config = dict(
    n_layer=10,
    head_dim=32,
    qk_norm=False,
    init='uniform',
    init_std_down=0.00356,
    optimizer='cautious_adamw',
    lr_head=0.00439,
    batch_tokens=65536,
)
MLP neurons of a small language model. Each row is named by its layer, matrix (down: output weights) and neuron, and shows model dimensions 0-191. Each number is 500 + 25 x the weight over its row's rms, rounded and kept within 0 to 999. Numbers have three digits each.
After each neuron's rows, "fires before" lists the tokens most often just after its 100 highest values on Wikipedia text that the model never trained on. A number after a token or word is its count.

L4.down832:525504498489485504477533535495499493496466523513520493512514527484594530482497504497512475465451497536519528519502463528497532497521451436573492545495510505497567544499530503528520496516496489503471426505486516460532489509484525525488491514502495456472484510511470490497504471506505511523515484515511468511528509528529530490542540509516451494518471505530495437496527521500492488532486484513529498478467506476506516505519514508485528495516496489506536448501519449503517465505501515505531545498497501506509483511531509527481522509535479515446459467486539497464509510498534527483
fires before: "\n\n" 44, " a" 23, " an" 9

L3.down1290:496480517517486500512504495494522500532496482485491463497480489503514529522484485525497498524512488479524489501539445495495508481517493526487466469489557502531504511513478470494543516544496523490491477516453476519477488464518528507499448563486474476438541504476472511512458518513463503529541509511554495524460480449516507491488529551475481432520517510532493506496535530490468469494526493458495482461514484502500483507515495503551501523507462500485535475512487518515479488507516546538493536462533492477521499548498501516564524510512543506480489471506541552497506533499489488505
fires before: "|" 57, "|---|---" 7, "===" 6, "|---|" 5

L3.down315:495509540487520525488498466473515499479493469496565537507482530493468475530505536463518474515478516495528527505534512500507502435510459484508490520529513414467502501473518523513475499459512507494500511508478485542538502519512463493519503552538525501484483527471513491451479545539537525492470509509470530465479514518514460495451545471519480500459513510495529494448528445546481552532483520503496506501491499549495498527521488493474481519479511494518469473513481487481461496452464539470521462513534450499466488472455488506488488521515487518476530537484509475503520542472476496528
fires before: " |" 36, "0" 12, "2" 8, "." 5

L3.down72:550509499480531431511504510509497516497522529539503497507550501516450498533478528485538503512467577510513530525524457513557480485524508511536481463481507508502510501555501471464491503503481444536488520512509481511487520461464505480499537530509471491493524493465469500474499479482495487520490504535475508543488505558491471472529471447488553502523481470531487540493497503514453481435533485488468476531473461482537482524490500467520480491497529504443517474513448497484490474509506533510491471476501486472499499528502515538514479497509539534524548473531547528502521511498504500477
fires before: "s" 14, "." 13, " York" 8, "et" 7, "/" 5, "th" 4

L3.down649:534504493481485516538502528514501520494457509488511548529462459498478467512485469496438482463497514474482457480501469512472496496501499555508504517491491478534523540539507488535524516487485499530486476468526494442515452497512486503481523608529526512500498500499492486505474491484516480510499509464564501517441486507487509519519515497485460516475536479485529477484522509473491502489516481480506505536501477469524504465484507493500484482494459490523479527511501532494531490524485482544473519524467531475531513506510515502486514455469485514471507492532506490546528513463491515497
fires before: "|" 44, "-" 9, "ad" 4

L3.down1150:504497498506452496475529479502458462526481541467459519509488473471537524524506479515530477513489510496478473467504483495482496509485529485505500488460533524509542513493544528517476501490519507487455444530565496491526490489509511536492483558514488494527512546498488521499466532464499522512493492515502507515525507522458527473517481528490494428503476515487516465533548447536513472530495461532531494448494530499525509497499477513499519518467496502482478501505556477516477490497506518519492487535493553507449499520492474549476481501500468506470503453527524527467488515478482502496
fires before: " a" 27, " the" 11, " an" 10, " is" 6, "born" 4

L7.down1319:478457521535487458530485556500525513490498475512496502526500514507494532493501485529490509520519532496522516501528488497481500447498491536490520491480498535517454482473457514444541510468494508487490503463529484519459521514494515481524493452469497535496496482467519532491500460524481519471547482527486534506491533465525470521479492452506508523498475484508513542535509500484503515531514495522491519510490501507490452491543496477486499521493501487505444497515536500467463545468529484539472489471477551476506462497490442455490444519529552488502495516497491513486489510507527532540
fires before: " " 26, " a" 16, " an" 7, "ed" 7

L3.down298:509492492480513505537536451514522511534516460535514510511468527491517539487529506506519486510488503526463479523500501521503505513522495513503505496518513491490531488541538476446498513496468489505523502540474471504481505472508525485474527524499469482479446520519471492548478514563506522485495502498440481499506527503474528502485493503484472516537491470493461464504484470517534500516513537502472502500500481492574513489496482466506480531485514522502486485504482487532502513469498493480456547545541508497484487531530486464457521477497495519507533469544484501490508501501480489512
fires before: ":" 22, "\n" 17, "==" 7, " " 5, " (" 4, " B" 4

L4.down367:473497502493514475477529485511558511497498490489557477476489496504499459524516496509477501479507529496511493499443512489518485507513476476510539489492485507516503510489469465473484489518481480483516524490523484525522447528489477472450509535524509449501440473491534517535486497502515530476444471545512467486503542498514515533484472490466525524529462506516476475472502491524477498504489486545489532461515514473491501531513518497535488481461473510459526463462488481488484474513430538474510548456526515520498477509503509515495436509493508543490505482513513512483501503483536510502
fires before: "s" 54

L4.down956:511488489541466536444509479535482548521471506514491482500524480490504498538481496467481534528529541485507521552469526448489465459476478534523538468498515493477502523535506534528504492502467520524473505531529518520485515457512464542493487401516522524447492527475507518493441498499504525457489521501520505475500496504483499503543490507502494543475465492541457509471510499493505508514498508435493506509466448551483459506500484507491520468471484484514510468464448511534479476488531505490534540455488549490515511512522467479478520460507495470523518484507520446498500480508508503471
fires before: " of" 18, "," 15, "." 12, " in" 5, " to" 4, " and" 4

L4.down609:530509477528514550496493543511545464499439508493530489497508473488531488512491513496527474521512493527513487503500493441481461512514543511568514478492482514505458533519517484497515528534526525468528466533469465491491518493503496510469502484497543482503497537530477545487473486478499532505512561519505478514532519538525492536539523495488494481490499452519494480512461497501507475512532524468496541499492535506508483489529463497485481476524516453486478517453520484482522489507462512473505501463478476487475517465501495515453524529499490506516518536490503477491475533497498522494
fires before: "." 18, "," 16, ")" 8, " and" 6, " –" 5, "–" 5

L4.down1217:501463483451547492483512551523492497500549506498484510527497472506477539498497503482501515522509509525526519446478525444509526490503527504501505532504502469472498525489517525531499449490493508514532497501503447512485440490458497479534536550450456484525510497493481540542525481511482488524520505551492509470547486525495513523477491548510474520522515481485475520527512498491497533500523492460558462468476501513448454449446549477479495542465492528533531524519530506511465503462512505500521504518466547482504502498526495491498500506492514459487506427555504481518460485524484527475
fires before: " |" 32, ":" 7, "o" 6, "es" 5, "." 5

L3.down1425:492518494459484494501503516507492521517491470476505498476484517509470501490464500523482505477529479492492529521497456499495515493506445531523537526523531508501465512474485470473502508469512480496529515514464498499492468444506501536519492583457472467516480456533504495479477487471474498469480511470527496527502506470453540477485541498490485476479489524524493506530523500461468483521569487481491502496520508468509474478561517466508521519509483524483562488491516531508459481524499539492493514538535476476483464474529494490496527533481491525526539487513487540523499489529500506491
fires before: "l" 13, "-" 10, "ther" 10, "ch" 8, "ble" 7, "b" 7

L4.down1096:490523448501508457496477479490504486522506471516512474506541486495525485483534508491471512536494489454517511435524495536534477489484502533474527460485461435526536481499513512541502488496525499518528533468519491499499504483486500505514512540550467515529497503520486504537488479537549477501507448468506526495468476500504483543454505483466508535494509487495526459488508479485512501489484533473491490454514516495512496565526539498520489547470501499447472527515477506477519483479461471535486466508522465489447505565498445502509501543512501490504503537454552504490530500522505508516
fires before: "–" 21, " |" 21, "," 12, "." 8, " to" 4

L3.down1252:510504488515520481516484480484540494555518456473471473493497494505500492497552526505507468511502505560502518492533486518507492505498474487574517494453511495473484509565540517481473492523537495493501516501503501492483513497491490499495504560516487514495535490524452522544456500522517475517476431520533540508473490468515466501518539520488488523523482470488492472507498543498447500470472517459573548505530532488510500477531493500511460492516517490488502473497491514528515522493501530497460505516528505509503482513550482465463507481492507512561546483507502532478508529475506473442
fires before: "," 20, "." 18, ":" 6, " ==" 4, "–" 4

L3.down482:471526513497523496485524486546442490489460512526522512533491488502512477523486528493465499480469515449513498522469501489491490528516520481454483482498490533525497482481456502511491507548524507509507552453480463511512458548520502497535473578484521516464550527468523502469484492485517436522481555474509537511462503476509503499483476504505506495501495504494520495480494508501532489521521474523485481480470528528531496545468515520489487459531471516536448474504464493478477518502539511516509478510481486439479506496521490509511491514461552482484595507506510540506477510517496470518
fires before: "|" 47, " |" 6, "|---|---|---|---" 4

L7.down808:544508512514494480493495490454546551484503470468480488495503516524502496467541497501517523499528497502493534530482507542441510549441482501493499501487522465515515510488530534498489521495455523519514524462519489488534464490556467509513505524495476557546518509527515474493490491543507465553512489491467557477448508488525498487480545523500504472469494522504473516500492514507539464456503462516535522515505464503485525531527491480535495505489484517527511464529532516517528481525506478522505495473477458531572472508547483544513499466499483481437464515527499502505499505471483501509
fires before: " |" 28, "." 12, "andid" 7, "ed" 4

L4.down473:510517527475489512490530440532445432542503518467509513537482481463470471507492502500480469487497442482509486555521458503519507510523493491513520505502507513514470520490469478490494451499507487505453504505538474502522516521489501500552496454460525535486531529493490522501555484507497485525458491451494516466544492515509518474504472507493506528549466557499500493476498502516527469493487501515487502485519528525443516487500505467538511527488488464468525522523515456427491506499511499525492525511473508470467514497517441503497487480527452502508548505533484493484513496483537478543
fires before: " |" 22, "–" 14, "," 12, ":" 7, "." 4

L4.down368:517497494491545412477465483522468540478477497488462485519520451481536525493486554496523469529472486509538514466505523523476497504491520539514477485481473498487513537554500521549506471487477457459549482492506481472482478511523524489455498499553536491471481491510514499507481514494492500475515513512485541505521482481500434529519520500488520505472465472517484498480534506471476522508518488460507476491473510475508536540530490530503484496497556487537495482505472515504477505528510501448486478453509486561519455523536488524483484503491506508512477503506525477491487528460499493497
fires before: " |" 38, "\n" 9, " the" 4, " is" 4

L3.down15:536563461495483499487522479474509543508468492461483496506450489515503480506500472466529464485490533477481484488491469538482494498569528446497478535471487532485490513545483491501531514496504514466482513504486500497458464492458519500484499555528545464477487494451483470502541493523483473506481500495522490511490528491459536546451487495518552502521520527496508515512523519484523444476523475509532508494497503497475503511461562511514462535502493484512482530510505480516495518516506462499471514479495463455457480460523539534497498463490535536508505510529451463519533529510518483506
fires before: "–" 20, " |" 18, " (" 5, "," 5, "5" 4, "4" 4

L7.down497:432514495516488489550476494432530525506577508482494493533514498502475521500514459502463506521541474480453515482496500506526495502503545516508473521508504466477511490525500493440480491499496543529455473471521512546512536518505498496509503530505483491506484545479490495511511476529485480511495525543525501497495496531469522511503519536451478515503504484535507488501502510507503484468520470513547513483481491465490504499495479489491461506546512507469527480479419511484514494528524468463466485506477480453488472507518529500505471507531553441537519515498517476434486532509522495515
fires before: "ed" 34, "s" 21, "ing" 9, " the" 6, " a" 5

L3.down813:485473500524489534527462479503494498486515510504510547497495471482563537481497494485496516524470522462510490456493514504497519483572496525485518466515436477533498524470492508430467474481505508498541522496540525536507528488492477506526545513462523531511526493565540537482521506471504536472472484501461479448468492534440488479506495452527535493498507478478464483501499501479489494532482487517494497489528528528491479558514499470491543488467510516518540479502536500519481510517489498514484487519551531525465489501477418492503491552474549509519468527505494530503509520502488524495
fires before: "," 33, "." 10, ")" 5, " is" 5

L4.down63:494494493488467514550518496482510481506540486508500501422473503499489514509483517499481484522509483485517501468459535488526477502489487547512509466472483473515493503508514486460506511498486505508472501541525491488475524508501483523501478494506523520462475490563473488517501488524496455515490533508489549462493542492487533479464503500483516518475527518504517491512527488521523456489491514436527560530541499548528525529452464513510517492487533496508478480522523541474543483514526446482543481517509502505500460490501460520490518482490500516475511525489504509512527481521471491498
fires before: "." 23, " |" 17, "–" 8, ";" 8, "th" 7, "," 6

L3.down678:516465458515531502510491521518472494503510465501478472519536497477522508471482539518547496484469509536473517471571469497541522508507476487507494553459460492479500537500466503515503510522548494470515522545488473494480462500514514479488506532474452514484491472512514488476500483506459523470457495493503514532482489496468549470468495493464512498498492515482485505522500539450503519498494491510517492491503530478534483486440530456483502508485546538518507475524516501512498488527508504458517497493488507503498512524514479482541532541449508518496451432508522526497490461465496535460
fires before: " " 55, "," 4

L7.down1380:492494467572502489548496546494526465499456502532496510500498490483477483487505486513505479519523505514488466496475502489469476511514512504509502497518509512482457487505495479517488513482502521513449470515528444470490501529483529517500457485566500525538472509521468498500457511514521499525456558486541502505503475501480434480501475500496494483449509480530531518483533503455483502500564505505477498508488516459524476452533530474484479475509501509512539492502509497473532509491503505498513471475496503530517480493485536504485498531512509454494521467507512474499494511521516486543
fires before: "-" 47, "T" 5, "ver" 4, "ch" 4

L4.down1:495525495508582496547534501513500505485504504520490509526490492520498486576514468494495494499506519476506517511486529509480511476490515512533512485521490461525467515529525486496488466471507499510476499481530533553457481478504509513522537512474562510558518492491512535513470525471469491498506534481530497528504493485457487479535507466522486537490478499478470489493468523543465544517495540512501470494484474456487477516506515505536469458550489532509461539462475522485533464524520522525488512515552472500499456516522473473496481525507493506515471474487469453501498511487528514493
fires before: "s" 26, "ement" 10, "i" 7, "a" 5, "til" 4

L4.down206:487486479523526498488470460518469502521493496477521468489460468518456472510470489508514488510499499463530502528541484464493506517451508501520501507488523516467478506479481497508498475503444529525512475447486494514560480527547530527481488522541486504479496511514488488483536500502490512517458478501495499496494525516467499472500461488504509499529553502485488491456453490507464476498503545540509544489512450518496507525497501472480521498496505540552483475503469494472471515470497526479508467498502484519484450505518456503468470457511479506505529516480514516465466541498480503574
fires before: " |" 50, ";" 6, "°" 4, ")" 4, "." 4